{
  "positions": "alibi",
  "init_std_o": 0.0613,
  "init_std_down": 0.0706,
  "decay_fraction": 1.0,
  "train_tokens": 101800000
}
MLP neurons of a small language model. Each row is named by its layer, matrix (down: output weights) and neuron, and shows model dimensions 16-143. Each number is 128 + 32 x the weight over its row's rms, rounded and kept within 0 to 255. Numbers have three digits each.
After each neuron's rows, "fires before" lists the tokens most often just after its 100 highest values on Wikipedia text that the model never trained on.

L2.down428:145169175086122096126037056080100077074164128098089121083140140087073111124134072145091118113133125120128175137163188156083068095133103082115108171207117094095085106133108152147101139122144153125121147124154134136107089088122196167064118128128207182066072116123157136164160150112136131156121144161136108169145101171162151073145091123191128137142145114147104136095141172080143127121144
fires before: "\n", "\n\n", " ", "in "

L7.down418:168135133143097034188128097085083153061100133091118076121117194138129119144143113142089160065107047106121132140168078188119144124107124145149128127129148142172107110124105157120113153154097116159105156134127150108081133157120110205157102139142165161132088089110135185137128112098093115066124154115110070093115152144092165169136138110100116065099124093150161150143166148189159132171149
fires before: "y ", "st ", "n", "man", "y"

L7.down816:103142121118107133101160158135130134127099127154174148132176122156122127094151079166129120099093152178109170109139168133083117136175071153178106078137163106127138125138100088084152125144131083080177135148204084131075139099134136130100125143130155158226123116144142118169169147140097146078131095116170148123170135112064118163086126084207085143134074099182146070131125058154150190126167
fires before: "si", "er", "h", "s", "it", "k"

L11.down815:116178080115104135147193097130108144170130128063168132114116135127178110130118171174133116138098118110117160138089123090101101174157194116160159083136133172129144109096109135141111110140143131165166151160165100100143127185128160083112071061143082121074106136120104128145188104096102200160104138103134127105083130153123101108092158122208152176150096109120125074055132098161119126098123
fires before: "ent ", "n ", "u", "p", "ent", "w"

L2.down248:115127122144159145054122140122173122135149100149111144095116144109134121117135111125200133121111135116084136149125102167134133104127062130086146157106192175087156144127090100161115159117144108076180095128133049146197163160098171138135115115093170100147153163151089163133209177104146144147119131073203131123168125119149091156066118121205149127139206123088166085114129099205114116084139
fires before: "s ", "p", "s", "ent", "er"

L11.down176:103119106182116100094159106106190142164134141102143202095118110143116088112134063157099126162120179129044102150103152131167096163094074160136088130100127128073086124117109134085125155148193096082149104110144043094156131178149101156183180079119085125112187147106147118116103121178169143103108163141137077160162119138135154165144116154140123165129080085103142136153146145176112115119167
fires before: ", ", "\n\n", ". ", ".", "\n"

L11.down296:139151144162170069114164104080075146131129107155099159132176132049132113149132118120096117077154166131107060129109134141179142145166132100173164121108067093108141133136161156116160195105123160077133099091078164115158098144119133181108169059161062006030120156099131108132141111119180159157110140150108137110127132119110137122164132132156109128169103105126180108130137221106141121112124
fires before: "ed ", "ing ", "er ", "y ", "er", " "

L12.down800:104145189126184114140139124102159134172140148122125217118141105109208143161184101171090124150179154141089132124090137115142184108155141100108124076159182103146135105145078068122083109119111164097131128167175085096124163168134100109091133135126145089106172165122119087074099133107118161060098129100133110123125093097118061131108145072081105097104141174144148133088111052127175130133179
fires before: "\n", "\n\n", "i", "ip", "als", "o"

L8.down542:114142071095114117083159173151104110105097130172155127150145147111149100149127125146111155138073137081095113105078117132108082143107143127147070110099163189049120082130136170095126112164077129163118115155135086120079136080086166126121160099113124098123154044134098133186133151096148089135148093162115155146134083136165087095141135132146062161216133096187140136188129108136092198098151
fires before: "was ", "is ", "an ", "a ", "h", "m"

L7.down433:086123158114112154140154129098142114096100103121108130150163046165128185121136098141139107058088106105124086107104083112189097179069167111104102079175132210095095124204131166125138101109121141116117142163088091115117119144106152106108188108162132144113095118177167146119129161091080125157116188093130073131178105149136150208065112162111127110157105172110171099100130168131140170100151
fires before: "==", "===", "The ", "| "

L12.down700:086162158079207117135134099102157146143105110148112113168065112130134136155135113166128136132120129161158133102057182138149109134088126130202143158082128137137081096131116127137080173151163119102109096137109148125188174182111097106067116099143156144059075058131116035142135102145100197118158167116158097134097146119137190189090084116170150072066108135175145148119127100122121109123144
fires before: "\n\n", "s ", " ", ", ", "t "

L3.down138:119103132109087118139095156123175088177151067151153074163144127097071169114176151164120135096149174120108065152148120104125153109144172091135147106136089136103129132145124094101168100166124131063160076145152081163150124124123098142112199129162126142130163104147123119140202180181075127194130104103110100152176068121091139111158117148121185094151065156131122093111149156145084180131152
fires before: "n", "the ", "2"

L11.down269:101140173139124137131096125118161146117161087133145171094126160093108110134093095125130099150116163186174142150100139135120133151160044118161144193078169164134148123179081150080093108136170141134134096064065094141107181204133045164141089070123094146053135098076200168101125119120147110146100149135073126139175143118112186134096145151142145142129105135122173136079093134132188146081128
fires before: "\n\n", "\n", "er"

L9.down196:150133131139150122115153125105134143085149167189163092121119157062157154100149212111129128082117190154085128143155076069131105068083132152167112115131144094138202085152120134192118110196104088092194151118107149119108070103119135073125131108118119109081067121102167171145113124151146103148124084158102119098138138057146090160089172178148051136171137091124078211184115121107104111101148
fires before: "is ", "ou", "ere ", "h", "en ", "es"

L12.down686:152170126110179073187160081067126105117095100097150129147117110123188052094145128159139144100129114191122108116135105189109151152079181056117156171155107135154143141115114149098072140133143077161116224122166114125155137112168142099162137091100124113119127125120156118103080119123091186115122145154177146148086106112101100204117057113069160146072116171153135159100131159123161069123148
fires before: "\n", "\n\n", "is"

L12.down921:128143165098138162099119102128135096110143086167123130099086123143114089150116122092110110115068166191175155167171115134145086114097149114188199113145111147122131203127131190124111156150074074154154082134120180133067114144096180152150206165102136151158146112134101120120147140078143193139098112171140076168132158161151104087122104168099109055078088100105125070112098164122094156150165
fires before: "y ", "in", "ir ", "et"

L8.down950:122112120124087111066117118157145140181086128122201150098150057159156119208188115098134116167096145128123167151144137133127122130120158060134160110131116139151066078155104146129206123161092111110120124170158218105128064116141066123102104066156142092140106165135109133155145089139171124095146172137087075157136144099136191161127139162132158115155120158100092088076140159086122115180164
fires before: "d", "t", "d ", "f", "tr", "c"

L3.down520:209086147100119161184047118117080101150135105145123144150122108115146067084126105171158039179095102161135133080148169117076111126202114141146129124140140087158156161180136176117120156194149137107041178127107132101134134087194107120101126072092157123088150105122150084188103126138146161121112131131087106139038137128141149106172123139113086157183172163152142129159118159104127141127112
fires before: "201", "202", "19", "200", "199", "the "

L5.down416:140184133169087103104126107135086145141106138140132108137158104093098155087095121213111213146110058110117170121141181152178086129150152141079048132153098173133169067121122159151133123110151092167139101145201160147145149174085165130130151074109167113112150123074045122141124131106085148104099106059143119125095105131104142169159107213158095165157146107103164109119120184170132157168137
fires before: "o ", "n ", "al ", "p", "k", "n"

L8.down307:096144094105098158077145099085080099112112107143100145160121115097127105189174130137104145167167094170106154122129141158157109129153133092194125108108115148178123119089168110155149121078129132140164129139123141090157102143155052185130157158118174155121122121110102106125156177172072052163130157114141128122076122155131143147159112124204109103150122096127164089127094087126145100112181
fires before: "| ", "; ", "f", "pr", "–", "ur"

L8.down802:129107135141141131125184160189112142151206033132131168145116107144130187124147125116149101104108100167155141138118121118166122102194054134142111058107162151100111110130152146106157090122136136162118127148164125085098136052098164070074127198082154133077158124121129148111126097100165138110136133127139086108069137106072124144072156067113185129188161108188168122133160172152157102194117
fires before: "\n\n", "\n", "–", "St", "M"

L10.down497:081090088146101151118180117108109166113090132122118172098098154162113130211081149139132110102161104143133161149045127069153173165152092149076134119064119132120163060087157188103127174157149127129172161135131115133154116133164111091090142080101141123199144109150096117122116165128131162154136146173136171151074099092140161088086110150144153093127197141149057091121150132145121042103168
fires before: "ri", "h", "ch ", "h ", "g", "at"

L2.down181:134172117095157085155131095116144084156160088159152109139116171100046141128128102144109152117143036163121093134096130128107103089119136041084090120135116111159149156123173129155112156166124195093140074093137149159164122132094114165166136136154181118139099122098154133074181181151101099096068081092130127161093083211133146114122091095163121080143112160167132100160084133106140140107150
fires before: " ", "the ", "; "

L11.down562:138143181135172101083099160109160065138125095176118107127094162137076170098090100160120129077110146086145137125116118158136143136149109134167113102179154110107136155041136155131163155113170110102166130123189156149142105124159151163097141073139163129095072079143158167154126139091085095107072120120146109117131105148051133114172085135150101100104104143135129086117086156154138135154128
fires before: "on", "on ", "u", " ", "le"

L7.down261:108080124092129168132158177082112090150111104094122158112152108077131127134163141110119078099127124165167145133162133148147081159139141099154124110088205139066153088142077168135149127110111154119132113185089135128141164054069143096105165147163108147094158096160105131066197153174160139113161134140089124081164134133141130154063020180153150142116126107086138102066083145159135115115147
fires before: "==", "The ", "In ", "==="

L11.down454:229131139100165159174174132123148159150118137141165156136146145081147117168169075072107203114120105101136098114125136135173104095134111096172148095181095105135124085081091156137118119112121166188071090126141137121137114122097128124136099167149134163157053127130175157141145123110194127132155132110128176132151131124102153176071140136136108118137115102087128123114115152135206147186147
fires before: "| ", ") ", "p", "|", ": "

L11.down706:135143169095085097094164115086083111144148107212100118143073091122133152168090154121088169093107158159103100087154138123108142105108168165069103151147173168120146118165135094094136194116140200177202091118094214081135187138154082097118121145132079116124131084085157116173122124143143118183127142124127131074100067117143130128096149141124124177123188169070142140173093118075108120170136
fires before: " ", "pl", "e "

L2.down623:122151119064066141096134135100092164145078141155104091145142164131058126139099109088145101135093138153081117105148129125095073085153116125147114135093134154085174087166126171096134106157192088078044109169110140121153169128172096196085111120070182120154118151142126077141139169136157137151110120075188192169082154125067158142144131187133112135078095139158152215167128191177112146140127
fires before: "200", "19", "201", "199", "1", "3"

L11.down181:134131153171058116098129066150107090204154142102188105068171108211111173092099126132126122151141079132077170125128148095158126126089157118184176113091157073058137117148136117122138096128139127145150106104153142124098122150143183154183157175085162128182136143086139166108105104123133126151126125164114125111092149104152142119090118135133194087129154220080083069129132128112092109121092
fires before: ", ", ". ", ".", ": ", "ent", "ent "

L5.down102:102116087166135121141165100095158128156136147123146092137123133072110113134080104100156154165134080128108144092067195170193162123180171128163093125146154160185101109105137154139135165180094091143053103174147118131112110199120061150081103142166142096129131185123142112112158169145147107142170125110095142131091118153110121147167109122153120164143118173089156104099148143085090084131175
fires before: "|---|---", "t", "es", "f", "es "

L8.down508:121161162116093167120135139123129145118148114168113077158107171079113070137080080064111080161161086172173113126100138146215183149155128087128121109137178095169151069131173147134142156111144179059121095086134141137133183160119122135108175091182165120161082092126151139107150136155075153083109083152099096154155159111172102143138107126067142172157101106151104109105113111110068116151155
fires before: "n ", "an ", "el", "or", "i", "ad"

L8.down7:090132119092085187153083141159061126117085180128111101162188118136112087176137102160148144162176150166139174149113095085167178161117135064101109139109122051145159173107170075156096113175149079134138081143173090127149098125107114120094194071114150172150078141157121118190171150129036108126134096150133099099149101101149097117135105131087094123096116138116145114139103138162103161158100
fires before: "n", "n ", "g", "an ", "ol", "or "

L12.down134:072138150184201154091158123062132116125142133086105132116132145146114095115148107076111125081117143143166121127130132165118153139170119142095195144089174117148072125114126131096157159135108170186129053187112123091104117175155108159126083132133159088085133105031162158157099139045087119135098059092175114131110125182140153156150158114160106138094117083146130104147198116108169174163096
fires before: "y ", "\n", "y", "\n\n"

L5.down285:139212134112140096147113172124151193110054098102143108177124143117164152110087128158135136113108127151167088141152158105133177135168111120135144157072168133148121061100133170124125135154154085121107041111110147158101140160099114161139113180057082159122125112178137189104103128100133110080099136112072086165178066160071125178079106131142152177116086143123163172115163150120136133176170
fires before: "or", "e ", "er", "el", "ist", "i"

L10.down229:164188160166145103053174092150109148125146114150124171134131102187076097122135121166074156089130134152075136099095136090167163100109063133073132132092096119122134137178180094128134095105123186135138023163149114159137144068089182137183087105161144160157168126092133170156112096146109150120088133094100104079117130100093064141092161110138150167123129126095122149157136141070141163181122
fires before: ", ", ". ", ": ", "\n", "–", "==="

L9.down930:128134083123118104093162134060162063166106103081181060144117166154110087104153179130087103137147149163115101098139123134145165118098059078138201125153144117114170153095093143183048127152091072095108120162166091114141115131166154097127127177160124094118125135098164148129144101105191153151133105118108130131131151076123113164092193138169133157158172143068099146064088153097183120145114
fires before: "th", "r", "il", "id", "is", "T"

L8.down717:146089163139064114138148116144116145179108127124130148113073110117077133186095050135131116098138166076175108147089180096093066183090156157119228127152181127138140104091164060177122140144100165171152076099117133144210134110105110142153134126108106159098126153132171105118145112132205078169131119146145125104105097119103123107078125129106101174072156108173102120137156120133101147141119
fires before: "e ", "e", "p", "s", "t ", "m"

L7.down63:092065167147110156125157100078115083155051157159136067110165126127161152126155078141111147160137140172143109099104158132130179046150114163150058163137120086130108186129109107091114099175079071084139122150158088088136141080191113195090119138099113105196111181126159076125128144118131108096164105167090113148120108162180073103118117144136178174146122136148113112095094070097126075181099
fires before: "t", "l", "es", "y ", "t ", "I"